MLP neurons of a small language model. Each row is named by its layer, matrix (up: input weights; down: output weights) and neuron, and shows model dimensions 80-175. Each number is 50 + 12 x the weight over its row's rms, rounded and kept within 0 to 99.
After each neuron's rows, "fires after" lists the tokens most often just before its 100 highest values on Wikipedia text that the model never trained on.

L4.up308:50 43 64 59 58 44 17 54 54 58 48 73 56 31 49 47 51 42 30 49 74 48 41 53 47 58 65 49 55 49 62 65 36 74 39 62 47 64 49 34 55 38 27 45 49 30 48 46 51 53 54 47 67 36 47 54 48 44 58 49 51 33 53 44 41 61 39 34 51 62 51 54 53 63 70 60 56 58 51 58 58 67 50 55 16 34 30 62 47 44 48 52 42 53 61 47
L4.down308:65 38 51 57 79 57 69 54 37 58 50 42 55 56 35 39 46 54 65 37 46 21 69 36 92 60 36 60 50 58 48 59 38 30 62 64 23 54 57 52 53 53 54 46 60 56 36 48 42 31 41 49 25 42 50 42 49 41 56 57 58 34 60 60 81 43 60 32 65 32 62 72 64 36 56 45 60 60 39 61 54 34 40 62 61 30 67 34 48 49 71 60 53 42 51 42
fires after: "\n", " contact", " Released"

L5.up337:31 62 44 50 51 68 42 70 51 39 61 70 34 57 50 52 40 41 66 63 33 38 57 36 55 80 32 34 37 62 60 57 34 60 48 62 67 52 45 25 58 53 60 67 43 59 48 49 64 56 59 31 36 50 55 58 44 46 52 56 43 35 48 42 66 52 63 26 41 46 54 45 56 41 83 79 45 58 44 41 54 61 45 61 52 42 61 45 43 40 48 39 43 51 52 42
L5.down337:46 47 45 58 55 38 39 39 33 51 35 64 65 34 45 34 40 28 43 62 58 44 50 66 52 41 48 69 52 50 47 60 46 39 51 59 49 52 50 48 47 65 67 29 45 41 46 57 56 58 60 44 66 71 58 51 57 49 60 18 39 41 39 51 54 50 41 62 70 61 31 56 62 79 36 49 56 26 76 46 33 58 49 51 51 40 40 63 56 63 47 60 70 31 80 73
fires after: ",", " ", "),", " (", "1"

L8.up656:68 39 42 42 45 47 40 41 32 36 63 68 42 48 60 50 49 61 41 48 56 61 52 26 46 43 65 51 58 75 59 42 26 50 51 66 46 35 48 42 48 35 57 60 24 65 62 59 37 19 64 60 45 53 43 50 79 52 58 54 44 48 67 54 60 39 69 68 59 42 35 29 46 43 58 40 42 51 45 77 88 45 59 34 44 54 36 56 36 46 59 44 68 51 76 52
L8.down656:37 54 45 53 58 49 54 50 51 41 50 59 48 60 56 53 32 47 46 67 56 51 47 61 54 58 34 46 39 38 64 57 49 56 41 44 66 72 44 48 43 61 43 56 35 41 45 60 75 53 28 46 31 77 67 65 41 46 76 60 47 42 76 60 36 53 54 59 59 79 49 50 51 42 65 43 47 44 53 48 47 42 59 50 30 66 52 50 38 52 46 54 57 58 70 42
fires after: " ", ".", "2", "1"

L2.up3:47 48 60 52 40 49 56 74 68 60 44 64 37 43 39 70 39 57 50 38 30 72 63 31 43 40 56 32 54 46 57 46 40 73 55 52 45 65 64 38 33 39 32 66 52 52 38 79 40 52 53 42 35 62 57 11 55 54 76 44 60 46 41 61 59 41 43 37 39 27 51 59 62 56 60 53 40 64 27 46 45 51 64 46 53 47 64 56 17 58 68 56 64 46 50 40
L2.down3:39 39 42 51 49 48 55 46 55 43 30 57 53 42 49 51 48 40 50 48 62 60 48 50 45 51 68 58 82 26 48 52 49 46 47 27 52 27 62 52 57 50 58 49 34 58 60 39 56 39 72 64 73 70 53 70 49 74 62 44 41 40 28 30 57 35 36 63 55 69 58 60 30 50 66 67 54 44 35 52 38 58 48 46 66 29 49 45 49 61 65 53 69 73 53 46
fires after: " ", "-", " New", " (", " an"

L5.up143:37 48 43 58 43 40 59 67 70 46 58 64 40 62 71 60 67 49 52 39 56 42 60 61 51 27 63 58 57 49 36 59 40 48 53 40 62 39 40 51 28 56 39 58 66 50 62 63 18 51 37 54 60 75 49 63 56 65 50 53 53 29 60 59 46 57 47 41 43 68 69 49 50 60 79 61 61 63 57 47 38 57 35 59 54 24 40 50 29 40 41 67 56 44 52 40
L5.down143:45 51 44 51 57 41 45 61 48 55 52 51 46 45 56 57 72 39 43 42 26 37 72 42 49 24 56 58 62 40 65 52 67 33 55 76 51 45 45 51 53 54 26 39 52 55 55 58 21 48 68 51 83 75 47 43 55 47 60 35 71 27 48 37 60 54 36 67 40 59 45 54 34 41 56 63 60 70 44 61 41 66 51 48 62 24 51 64 64 41 55 53 48 38 58 55
fires after: " |"

L2.up297:33 60 44 33 70 52 52 57 47 70 47 58 44 53 70 35 61 66 35 41 29 71 58 54 48 44 54 36 58 47 34 59 52 55 48 49 40 33 27 68 29 64 45 37 53 35 48 52 46 50 68 50 65 66 61 40 52 45 55 29 51 45 42 48 57 55 56 44 63 35 70 53 40 49 37 42 57 71 45 55 51 15 73 54 48 48 65 38 45 62 62 35 37 19 56 43
L2.down297:52 57 59 34 38 37 65 68 36 62 48 32 49 39 40 64 46 73 71 46 48 52 44 51 54 64 38 48 53 51 64 35 56 48 42 51 46 35 51 46 39 26 59 49 37 37 36 45 36 59 76 61 51 40 39 56 46 51 63 63 42 55 56 44 25 49 63 56 66 62 57 37 27 65 49 53 45 44 40 62 45 39 46 45 51 46 55 52 69 67 35 52 78 56 47 42
fires after: " ", " |"

L9.up442:41 36 24 43 46 55 45 68 42 56 40 25 50 35 47 66 46 60 40 68 57 51 52 75 47 70 48 65 73 29 58 45 54 49 52 28 36 44 58 45 83 33 57 69 52 48 58 56 42 68 65 53 56 36 31 56 49 40 42 34 60 53 42 42 32 33 34 58 40 51 44 44 34 69 72 58 56 59 20 67 51 52 49 43 65 40 59 47 37 34 63 43 37 52 34 59
L9.down442:40 45 45 49 35 36 45 29 48 33 51 45 41 26 69 50 41 48 24 32 33 62 61 68 54 41 43 43 43 55 66 50 51 77 49 48 62 55 53 50 51 57 26 18 49 33 41 64 43 37 54 61 59 47 54 36 54 55 38 54 66 49 42 40 50 53 57 40 49 31 59 37 45 40 33 49 59 47 58 19 55 60 52 65 54 62 36 40 54 52 53 51 62 42 49 49
fires after: ",", " June", " in"

L5.up654:65 58 73 66 44 65 55 56 47 41 45 59 59 66 51 39 72 66 52 44 38 51 61 44 44 46 50 43 47 46 61 53 51 41 43 44 47 59 44 41 24 37 57 58 64 62 54 57 79 57 54 26 50 43 60 57 48 53 35 48 82 22 66 63 33 27 32 62 69 47 41 46 12 47 43 59 46 55 53 50 68 32 29 54 49 23 70 54 38 57 26 51 55 55 37 49
L5.down654:55 41 53 48 57 51 54 55 53 59 46 35 56 44 41 65 33 41 64 56 49 41 66 45 79 51 53 67 53 52 20 47 47 47 47 74 58 30 53 39 64 43 66 43 53 39 64 42 51 41 43 38 44 23 57 65 53 70 42 80 28 58 47 48 59 37 69 45 56 48 44 44 57 56 57 75 41 25 50 68 24 66 53 35 57 74 65 48 51 51 49 59 45 33 44 63
fires after: ".", "\n", " \"", "'", " (", " is"

L9.up411:54 49 60 65 64 52 55 46 69 49 60 46 60 54 75 69 47 38 34 30 49 60 68 61 36 40 48 53 47 28 44 60 53 50 38 54 52 52 34 45 49 54 52 40 74 67 34 43 20 54 43 78 57 57 61 67 46 67 54 41 63 59 61 59 48 51 57 53 55 52 63 45 33 62 48 75 47 29 40 79 46 46 33 33 60 15 51 66 53 31 50 37 31 45 50 46
L9.down411:47 52 59 40 52 22 68 61 53 37 52 55 62 60 56 55 41 59 53 36 57 43 46 39 59 22 59 52 28 51 55 23 66 52 48 78 71 61 52 46 58 30 20 32 70 37 63 61 21 39 55 38 50 60 51 65 61 56 52 51 51 45 48 41 72 59 46 40 45 47 56 41 51 36 47 34 53 81 65 37 58 55 34 64 64 20 52 52 50 52 55 45 52 45 41 49
fires after: " |", "---|---|---|---|", ".", "\n"

L4.up621:57 37 57 62 53 62 40 93 60 43 40 56 38 44 57 47 45 31 44 39 21 39 43 28 38 42 28 38 59 57 60 51 44 63 48 46 57 44 66 39 48 63 43 43 62 69 54 37 42 69 36 46 51 59 62 42 26 43 32 49 49 48 63 67 60 59 28 39 34 50 59 67 49 56 67 62 25 50 45 42 26 52 30 44 24 51 61 59 35 52 61 65 68 49 52 52
L4.down621:44 25 30 67 52 47 58 58 33 52 38 34 58 31 52 69 40 47 50 54 53 55 48 48 44 49 46 35 69 44 51 56 65 42 46 62 23 65 55 52 53 70 55 30 45 50 38 47 43 63 43 44 30 33 73 68 44 50 40 70 55 45 54 46 42 41 66 52 41 65 35 73 53 45 52 57 45 50 31 61 22 49 59 48 43 68 63 46 36 52 63 68 72 51 71 56
fires after: "\n", " ", " (", " \""

L9.up263:54 34 59 56 53 77 66 40 56 51 35 67 49 46 38 45 25 49 46 51 47 65 45 44 46 52 47 16 71 53 41 37 44 80 57 65 49 18 38 32 66 21 37 54 64 53 50 67 52 39 78 53 57 51 46 53 54 38 71 38 41 44 66 52 42 69 59 41 46 53 55 50 48 24 45 50 55 69 47 49 44 54 46 35 25 50 56 77 66 56 34 21 35 54 57 81
L9.down263:45 31 66 52 53 54 58 60 54 61 36 55 58 59 49 52 47 54 65 48 57 46 52 43 57 71 46 45 33 44 52 56 81 70 69 54 35 39 55 60 53 72 54 35 48 42 36 84 45 56 39 37 57 37 55 52 44 44 76 51 27 48 46 47 50 48 48 30 51 34 27 72 42 54 44 48 44 64 44 36 45 45 26 37 54 45 55 24 59 34 64 52 62 63 64 55
fires after: " |", " (", ".", "′"

L5.up675:69 59 59 56 51 44 29 44 42 65 53 57 29 61 46 63 23 47 67 55 39 56 74 41 51 53 58 61 61 46 58 69 52 40 56 51 48 64 49 43 58 41 54 56 65 43 39 28 63 54 45 42 37 44 40 76 43 59 43 51 43 69 51 50 45 57 34 51 48 55 63 72 40 53 43 54 37 46 25 58 54 58 69 44 61 59 54 20 37 57 65 42 59 54 62 56
L5.down675:49 36 53 68 38 50 43 52 54 70 33 47 87 54 35 54 50 53 60 37 76 53 56 70 65 20 44 34 38 70 59 58 43 70 49 45 64 68 51 39 51 50 34 12 57 31 54 54 51 52 51 41 47 83 51 49 54 70 30 63 58 47 69 75 52 59 41 46 46 48 36 32 45 45 38 42 52 62 48 59 39 48 44 51 48 65 42 69 62 59 40 48 59 64 69 27
fires after: ","

L9.up133:46 59 43 60 58 58 48 42 39 58 67 47 46 39 29 35 54 37 62 70 61 34 57 26 69 59 48 55 41 61 53 31 56 51 50 53 51 19 44 35 77 45 42 38 30 31 36 34 30 68 50 49 46 38 59 54 48 48 58 54 46 70 44 55 46 61 41 44 59 51 58 46 50 35 63 57 45 42 45 47 58 60 47 50 56 41 32 63 44 47 62 39 54 69 23 60
L9.down133:49 60 52 49 47 48 44 38 63 44 40 59 59 60 39 55 57 31 52 48 55 73 40 58 81 45 56 35 52 51 32 36 68 36 42 37 52 44 31 60 43 54 60 45 46 32 51 27 55 35 47 48 30 29 59 60 32 36 42 70 53 86 67 48 39 50 64 65 36 79 33 45 64 52 51 38 30 42 54 58 53 31 41 40 57 65 75 59 30 49 50 67 66 51 69 53
fires after: " ", "\n", "2", "–", " di", "en"

L8.up2:59 70 51 59 34 56 45 45 38 47 62 47 58 54 35 40 52 53 39 45 62 45 30 47 18 38 70 43 49 44 59 68 72 43 25 66 50 53 42 30 46 45 44 41 45 59 30 51 39 53 60 40 56 40 72 67 63 48 57 60 51 55 49 52 58 45 46 33 53 31 71 36 48 43 72 43 57 49 40 58 91 53 40 55 52 35 45 54 65 47 73 37 46 64 57 49
L8.down2:49 49 43 56 58 56 47 48 49 49 40 47 39 27 55 49 66 65 40 48 57 62 49 53 52 54 39 63 49 59 64 24 47 45 36 36 49 39 51 50 68 69 40 66 57 29 53 53 50 50 28 83 38 33 33 53 24 48 41 38 47 55 60 53 31 63 31 48 46 55 77 47 36 33 47 43 48 61 51 61 44 58 46 57 52 42 45 37 64 52 60 64 34 40 38 49
fires after: "1", "2", " ", "th"

L8.up532:50 45 32 29 68 44 39 56 46 22 47 46 53 75 51 60 46 54 37 50 54 65 62 47 42 57 36 48 65 57 52 80 43 48 38 79 42 36 32 36 40 59 26 49 57 43 30 65 62 57 60 59 58 40 61 58 41 47 57 39 44 31 40 34 71 50 61 34 51 45 51 64 60 37 51 60 45 45 58 72 75 51 35 33 57 39 77 55 73 37 39 52 61 53 42 32
L8.down532:56 49 34 32 50 66 44 46 23 64 43 67 47 59 56 43 39 57 51 54 47 36 53 69 49 43 53 48 53 43 54 65 50 52 34 58 52 51 50 47 53 30 45 49 69 39 30 69 81 29 49 58 64 36 54 51 47 42 27 50 47 26 41 46 58 66 54 48 41 53 28 46 64 51 45 84 47 63 82 53 51 57 46 46 55 50 59 27 57 48 74 54 54 52 47 54
fires after: " ", "1"

L2.up238:71 59 50 44 26 22 52 46 52 42 55 48 63 52 46 56 56 63 23 53 39 48 48 57 36 30 47 58 53 46 43 38 31 89 40 61 42 20 75 55 61 52 46 38 18 46 47 54 48 58 70 57 51 65 50 54 71 35 54 46 37 57 64 36 50 20 44 51 67 35 48 55 47 26 34 46 59 58 71 60 29 43 32 36 42 56 60 51 55 64 44 53 54 44 48 58
L2.down238:37 47 53 58 30 54 61 51 58 62 33 56 43 55 68 37 35 54 30 61 63 48 22 50 40 35 49 68 40 52 74 41 40 76 49 67 57 44 73 58 46 38 50 23 46 46 58 38 55 63 37 36 35 40 31 67 39 57 55 76 43 60 60 43 49 48 54 35 59 35 55 36 27 47 63 44 58 43 56 53 60 52 29 35 42 58 52 43 61 52 70 45 54 61 71 38
fires after: " ", "°", " |", "2"

L4.up652:39 44 49 58 61 44 60 64 42 55 59 42 50 64 55 44 31 59 57 53 31 61 38 41 37 72 52 36 43 61 47 50 40 53 44 58 39 67 35 30 49 33 52 43 73 50 36 54 63 70 52 46 52 67 63 65 59 46 78 52 57 68 24 54 37 59 36 38 58 30 49 49 77 59 36 31 56 69 50 24 63 39 52 67 70 60 46 56 60 41 57 63 43 30 63 62
L4.down652:56 41 52 48 40 38 50 36 66 57 29 26 61 58 51 60 67 63 51 45 54 36 18 58 61 41 64 40 50 64 42 95 35 45 37 29 40 54 47 48 48 52 48 49 60 60 61 70 50 59 58 49 27 49 25 65 30 40 45 52 34 46 44 47 44 61 52 66 41 75 44 38 40 47 53 43 51 75 45 81 38 23 35 51 45 49 47 51 41 32 54 51 55 60 42 57
fires after: ",", " where", "6", "9"

L5.up303:42 48 33 40 73 57 57 49 41 52 36 45 49 39 51 50 32 44 61 50 48 47 34 57 56 36 36 53 79 62 65 45 68 52 80 45 40 41 53 42 49 53 42 51 31 55 50 60 47 42 40 29 49 64 62 58 56 25 78 54 61 36 43 51 43 43 69 34 44 66 53 51 51 69 77 45 33 71 37 61 68 60 29 59 54 55 62 50 56 44 50 27 42 49 39 46
L5.down303:44 63 53 64 43 55 52 36 46 55 43 62 67 35 55 52 68 53 52 57 49 42 43 43 60 53 61 52 33 54 54 46 37 61 56 56 37 67 76 43 35 33 66 57 63 33 61 54 75 47 63 58 52 45 50 34 31 34 25 42 42 58 44 54 50 60 38 44 33 50 43 56 45 57 40 50 68 46 46 49 43 35 61 43 50 52 61 69 62 63 56 34 61 69 46 26
fires after: "==", " No", " was", "===", " |", " ("

L9.up254:58 43 52 52 64 44 52 53 39 60 36 48 44 53 55 42 53 56 43 36 51 31 23 54 56 43 42 45 52 58 67 44 48 46 59 75 36 33 43 44 40 50 54 43 72 44 52 57 29 55 46 66 55 34 58 48 43 56 55 39 59 39 51 51 56 59 33 46 51 57 66 59 56 43 34 63 40 55 51 67 48 67 54 37 71 20 67 71 53 36 53 68 69 34 58 59
L9.down254:53 41 52 65 52 47 52 48 69 36 44 52 61 46 65 60 64 49 40 40 53 37 42 61 65 44 48 64 33 36 78 49 62 61 45 36 56 41 73 49 41 47 42 50 63 53 44 56 17 44 55 37 63 50 40 57 49 53 42 36 27 55 37 46 43 62 60 37 46 60 74 62 32 56 41 46 47 58 48 57 40 44 37 33 47 46 43 42 50 60 48 40 66 59 74 13
fires after: " |", "---|---|---|---|", "s"

L8.up597:63 54 57 52 53 57 47 68 30 33 53 54 48 40 70 57 27 55 36 48 68 47 58 62 47 28 73 61 46 36 37 59 62 48 71 40 33 36 45 40 61 38 60 52 43 44 42 60 40 46 38 52 55 44 55 41 40 44 39 53 31 47 63 41 46 70 53 44 58 57 62 44 34 50 45 54 46 45 53 61 49 60 34 67 41 36 47 78 54 40 47 35 46 54 69 41
L8.down597:43 47 30 47 44 59 71 33 46 53 39 60 63 63 35 46 58 41 59 69 44 37 62 23 48 45 61 33 40 46 54 35 29 39 49 37 75 52 32 57 62 52 43 64 19 52 55 60 37 70 40 50 46 56 57 63 40 42 68 48 41 61 47 66 40 49 55 45 31 33 52 72 53 66 59 45 64 57 51 53 64 41 57 52 31 38 61 64 53 61 41 44 37 44 41 57
fires after: " ", " to", " re", "-"

L4.up546:35 49 62 50 50 61 51 38 19 52 38 44 53 67 41 43 52 39 50 61 55 24 65 65 50 53 50 62 64 50 42 50 43 46 43 49 51 42 40 45 42 14 28 68 67 68 58 43 36 69 54 55 34 35 47 63 37 56 53 40 62 41 56 43 47 66 61 41 55 65 56 44 56 38 47 53 60 45 26 65 34 63 51 28 49 45 70 61 51 52 59 64 48 53 52 56
L4.down546:55 45 34 55 50 43 43 59 68 40 59 45 58 58 69 41 49 52 63 61 51 70 59 46 38 65 43 40 32 39 72 55 55 54 63 42 42 54 43 39 44 53 56 55 53 55 63 57 67 51 52 49 65 35 38 35 44 49 30 63 34 54 40 50 37 46 43 52 30 63 38 65 35 55 51 25 47 42 55 45 45 45 50 57 34 73 41 34 37 53 37 60 49 52 47 42
fires after: "'", "s", " New", "′", "1", " Su"

L4.up340:52 46 19 61 53 64 42 34 42 54 49 56 53 62 55 32 41 44 64 65 38 57 49 36 57 60 36 51 42 61 50 62 73 51 38 41 41 54 27 49 54 34 45 50 45 48 61 59 59 61 57 71 59 44 52 60 40 37 39 51 42 71 42 46 73 60 46 43 54 49 46 85 53 51 62 49 42 40 40 42 39 43 30 39 55 45 68 40 28 45 58 35 67 63 50 28
L4.down340:50 43 49 56 47 55 61 61 65 30 45 62 50 37 42 33 32 23 47 52 46 43 50 47 74 28 42 57 52 46 64 44 35 53 65 65 46 56 51 43 48 62 44 40 54 35 51 81 38 43 13 53 52 35 57 45 38 55 42 49 65 63 55 54 52 53 61 31 50 49 47 53 59 50 55 55 48 57 46 71 46 48 65 68 54 50 41 61 53 41 57 86 44 32 65 63
fires after: "\n", " "

L8.up628:65 67 32 38 32 35 49 47 52 69 49 58 43 34 62 55 35 65 37 35 48 58 41 48 60 47 41 57 53 49 52 75 49 51 47 86 40 61 43 44 52 29 44 44 60 61 37 48 58 53 34 68 55 43 66 61 30 39 49 55 44 53 41 62 53 60 65 59 60 22 59 57 66 51 48 58 40 42 21 43 49 38 40 51 44 65 43 45 41 41 53 48 47 53 67 61
L8.down628:41 58 48 46 54 57 39 61 56 60 52 39 49 64 51 50 47 66 81 61 59 58 16 44 60 54 46 55 43 45 69 50 33 34 48 49 47 73 49 50 48 50 66 55 48 44 43 46 39 38 37 35 78 55 62 58 53 55 56 51 43 49 53 63 48 42 34 51 42 60 40 51 32 34 40 27 46 37 64 61 39 68 52 50 63 58 61 47 49 57 48 43 42 49 50 68
fires after: " ", " |", " –", " —", "2"

L5.up272:63 38 45 65 61 55 38 52 58 44 45 61 56 43 52 55 48 31 25 38 53 51 62 46 52 61 37 39 56 52 53 65 69 58 32 62 33 54 38 37 46 57 48 63 44 59 38 65 53 52 40 53 45 53 65 65 57 30 53 51 49 52 72 57 53 51 45 62 45 23 78 59 45 39 53 43 53 53 36 62 53 51 38 51 49 35 56 74 50 53 48 30 55 38 78 41
L5.down272:58 44 37 40 56 79 62 47 54 66 48 46 61 61 28 50 52 52 72 56 43 59 43 66 68 48 47 52 45 68 63 41 41 39 54 45 55 46 72 44 75 39 52 75 44 60 36 61 51 48 44 24 44 27 44 34 28 49 53 44 40 32 54 55 65 55 48 43 68 17 57 58 43 40 71 58 34 69 64 49 41 51 59 61 46 50 45 54 47 57 54 34 38 64 45 69
fires after: "\n", " |", " "

L4.up262:53 67 48 61 54 59 48 36 63 28 41 36 55 65 30 71 69 35 60 47 72 57 62 49 25 54 43 31 49 57 34 62 40 55 51 48 44 28 32 47 63 70 24 41 64 45 30 54 41 75 36 55 46 57 58 70 47 52 76 34 46 34 41 62 47 65 77 31 44 55 52 44 69 42 49 48 47 64 56 50 41 55 39 51 64 40 61 66 48 57 40 14 46 42 54 57
L4.down262:29 48 58 45 69 50 33 70 44 70 39 57 68 46 57 54 50 58 56 69 35 56 38 29 50 54 58 44 74 62 40 48 47 69 43 53 34 36 41 64 67 31 59 52 53 24 32 64 52 54 63 69 32 54 58 71 55 50 43 58 54 41 44 42 62 69 63 38 62 52 40 48 39 63 36 62 60 60 72 29 43 53 60 54 58 59 71 71 62 55 38 66 69 43 35 47
fires after: " ", " En", " Episode"

L8.up465:45 34 56 53 58 60 37 45 62 53 39 52 28 63 60 73 53 64 60 50 59 29 44 41 53 37 30 55 55 70 42 46 29 49 53 55 42 64 60 59 54 45 72 49 53 54 49 37 49 29 34 47 40 65 59 63 51 61 43 39 49 69 46 56 74 40 43 34 62 56 38 46 23 51 52 28 53 70 15 58 61 65 57 29 49 44 63 50 48 61 35 60 53 48 63 54
L8.down465:50 49 46 60 59 41 52 39 49 45 46 50 58 50 59 50 24 57 49 40 65 49 66 52 45 38 49 43 39 37 60 42 59 35 70 46 52 53 57 63 46 63 62 54 36 38 55 70 68 68 48 73 30 76 48 47 57 59 25 57 63 45 50 70 60 50 53 41 61 54 46 25 50 62 56 27 61 46 55 54 56 45 33 40 33 57 53 41 37 37 61 32 62 53 59 28
fires after: "1", " ", "2", "6", "8", "3"

L4.up219:57 33 45 64 55 46 41 33 43 58 67 61 59 53 52 53 58 67 48 45 45 55 51 50 12 67 49 39 46 51 62 70 45 54 64 52 61 47 39 39 52 44 46 32 63 42 43 55 32 32 35 49 49 36 51 55 39 55 51 62 68 70 41 36 49 71 50 70 58 42 77 39 50 47 31 28 74 61 45 35 63 42 35 56 48 46 44 53 53 45 57 70 49 57 45 45
L4.down219:54 47 57 53 31 51 48 55 40 51 61 58 36 47 53 57 56 42 56 28 52 56 49 63 58 61 38 33 52 70 48 64 58 52 52 50 58 36 34 43 35 42 37 50 49 24 46 65 63 41 51 59 32 43 48 52 59 52 61 60 44 39 25 45 40 55 62 52 51 47 56 38 25 48 77 52 60 61 57 68 62 34 43 61 75 41 37 54 25 59 27 56 36 37 28 25
fires after: " the", " The", " U", " St", " "

L9.up35:58 49 48 52 48 26 61 43 46 60 73 51 71 33 43 48 28 41 81 41 68 41 41 36 43 38 54 50 62 62 23 57 49 59 38 55 55 75 48 38 42 50 57 54 60 31 53 36 49 56 50 62 40 43 57 49 47 44 52 45 59 39 61 51 50 54 47 56 53 37 53 51 56 36 57 49 57 39 38 71 58 70 46 44 50 60 59 59 23 27 32 27 61 54 45 34
L9.down35:55 48 31 45 59 47 71 49 34 51 55 46 68 43 52 47 44 47 57 55 58 52 50 38 46 57 28 54 58 62 63 66 63 54 50 41 52 73 54 36 56 66 57 35 52 57 63 46 63 67 46 38 37 88 49 54 49 47 25 51 58 60 56 36 61 34 31 68 55 58 69 75 41 26 45 49 45 29 52 48 58 58 37 60 48 55 50 66 49 69 23 44 69 56 69 29
fires after: "1", " ", "0", "9", " c", " ("

L4.up674:57 33 56 55 58 51 49 39 36 52 51 77 60 55 42 43 46 53 34 37 56 59 39 50 32 70 75 43 67 71 70 55 40 43 61 57 54 84 48 45 69 42 44 69 54 25 31 44 41 47 67 48 69 46 31 46 45 50 54 59 46 56 37 55 41 24 58 58 39 62 16 37 63 51 37 10 55 40 37 40 35 51 51 46 39 56 45 54 54 56 69 38 28 33 36 57
L4.down674:34 78 62 49 33 32 44 43 43 48 43 49 57 61 74 52 54 43 49 60 75 42 53 64 51 50 59 38 51 43 55 51 57 49 53 49 42 49 15 45 46 40 52 38 56 63 34 40 33 61 44 68 39 74 41 50 46 56 46 46 49 54 49 34 69 45 36 34 56 30 54 30 33 61 71 68 65 66 53 73 45 27 44 52 59 45 41 59 44 59 47 45 50 49 44 15
fires after: "\n", "|---|", " The", " the", "---|---|---|---|", "|"

L4.up188:31 58 40 68 55 75 45 55 49 77 55 38 54 58 70 40 55 33 39 71 37 46 44 43 67 57 30 70 46 45 57 51 34 51 49 44 71 50 44 57 52 43 46 64 32 56 62 44 44 61 22 50 39 51 57 43 78 63 43 47 69 61 55 35 74 50 63 46 62 68 27 60 61 41 40 44 40 74 32 63 58 69 32 49 41 42 65 46 69 60 38 35 61 38 61 23
L4.down188:59 56 44 29 62 45 61 30 43 53 47 39 61 35 22 56 52 56 59 41 48 44 51 69 51 18 64 49 58 54 64 54 66 55 50 53 53 63 55 61 45 38 53 51 66 47 20 68 69 54 38 48 42 29 45 30 36 36 45 36 34 51 30 63 45 51 45 79 30 45 65 39 34 54 48 68 60 32 84 42 58 44 63 26 46 28 53 57 56 49 69 40 45 50 39 68
fires after: "1", " House", "s", " ", "5", "8"

L5.up58:36 41 45 56 28 63 54 39 61 49 41 44 51 43 35 36 43 50 42 47 56 38 40 40 40 45 47 57 30 64 50 43 39 39 42 66 48 39 75 45 39 86 44 24 67 53 62 44 68 37 63 44 39 33 57 52 61 56 44 40 57 53 56 40 65 59 71 53 80 51 44 55 39 58 55 52 48 71 65 55 56 52 70 45 63 71 48 37 45 27 46 45 58 30 58 49
L5.down58:43 37 35 44 59 40 55 41 77 58 58 44 32 43 60 39 48 63 53 74 58 79 42 57 71 41 49 41 50 54 45 43 58 49 62 39 69 50 58 31 55 53 48 37 68 46 38 52 52 50 36 60 19 49 42 49 60 57 53 51 44 43 61 56 72 50 56 58 54 53 56 63 43 59 59 39 30 63 48 60 45 62 48 35 56 89 37 48 32 54 44 40 35 51 51 47
fires after: " ", "2", "6"

L9.up501:38 36 66 40 49 32 13 53 36 29 50 40 59 63 57 53 45 57 41 29 62 38 69 42 48 54 29 55 41 58 50 73 51 48 64 59 48 60 52 44 40 63 53 70 55 48 57 51 49 63 23 76 48 58 36 47 61 68 58 62 48 42 35 49 63 44 58 45 55 48 55 50 65 45 44 65 45 50 41 47 45 88 84 57 46 43 53 43 51 42 43 53 67 65 40 51
L9.down501:56 42 53 51 35 33 52 57 37 70 56 36 45 33 46 50 72 37 41 52 46 77 61 59 56 38 52 47 63 54 50 37 53 47 48 67 68 53 45 29 49 47 87 35 51 52 19 88 68 29 65 46 56 65 53 47 40 44 50 40 26 70 41 51 62 56 67 52 31 50 45 50 41 41 31 51 57 55 71 50 72 32 33 43 43 64 41 52 32 72 61 60 41 47 51 45
fires after: "0", " ", "9"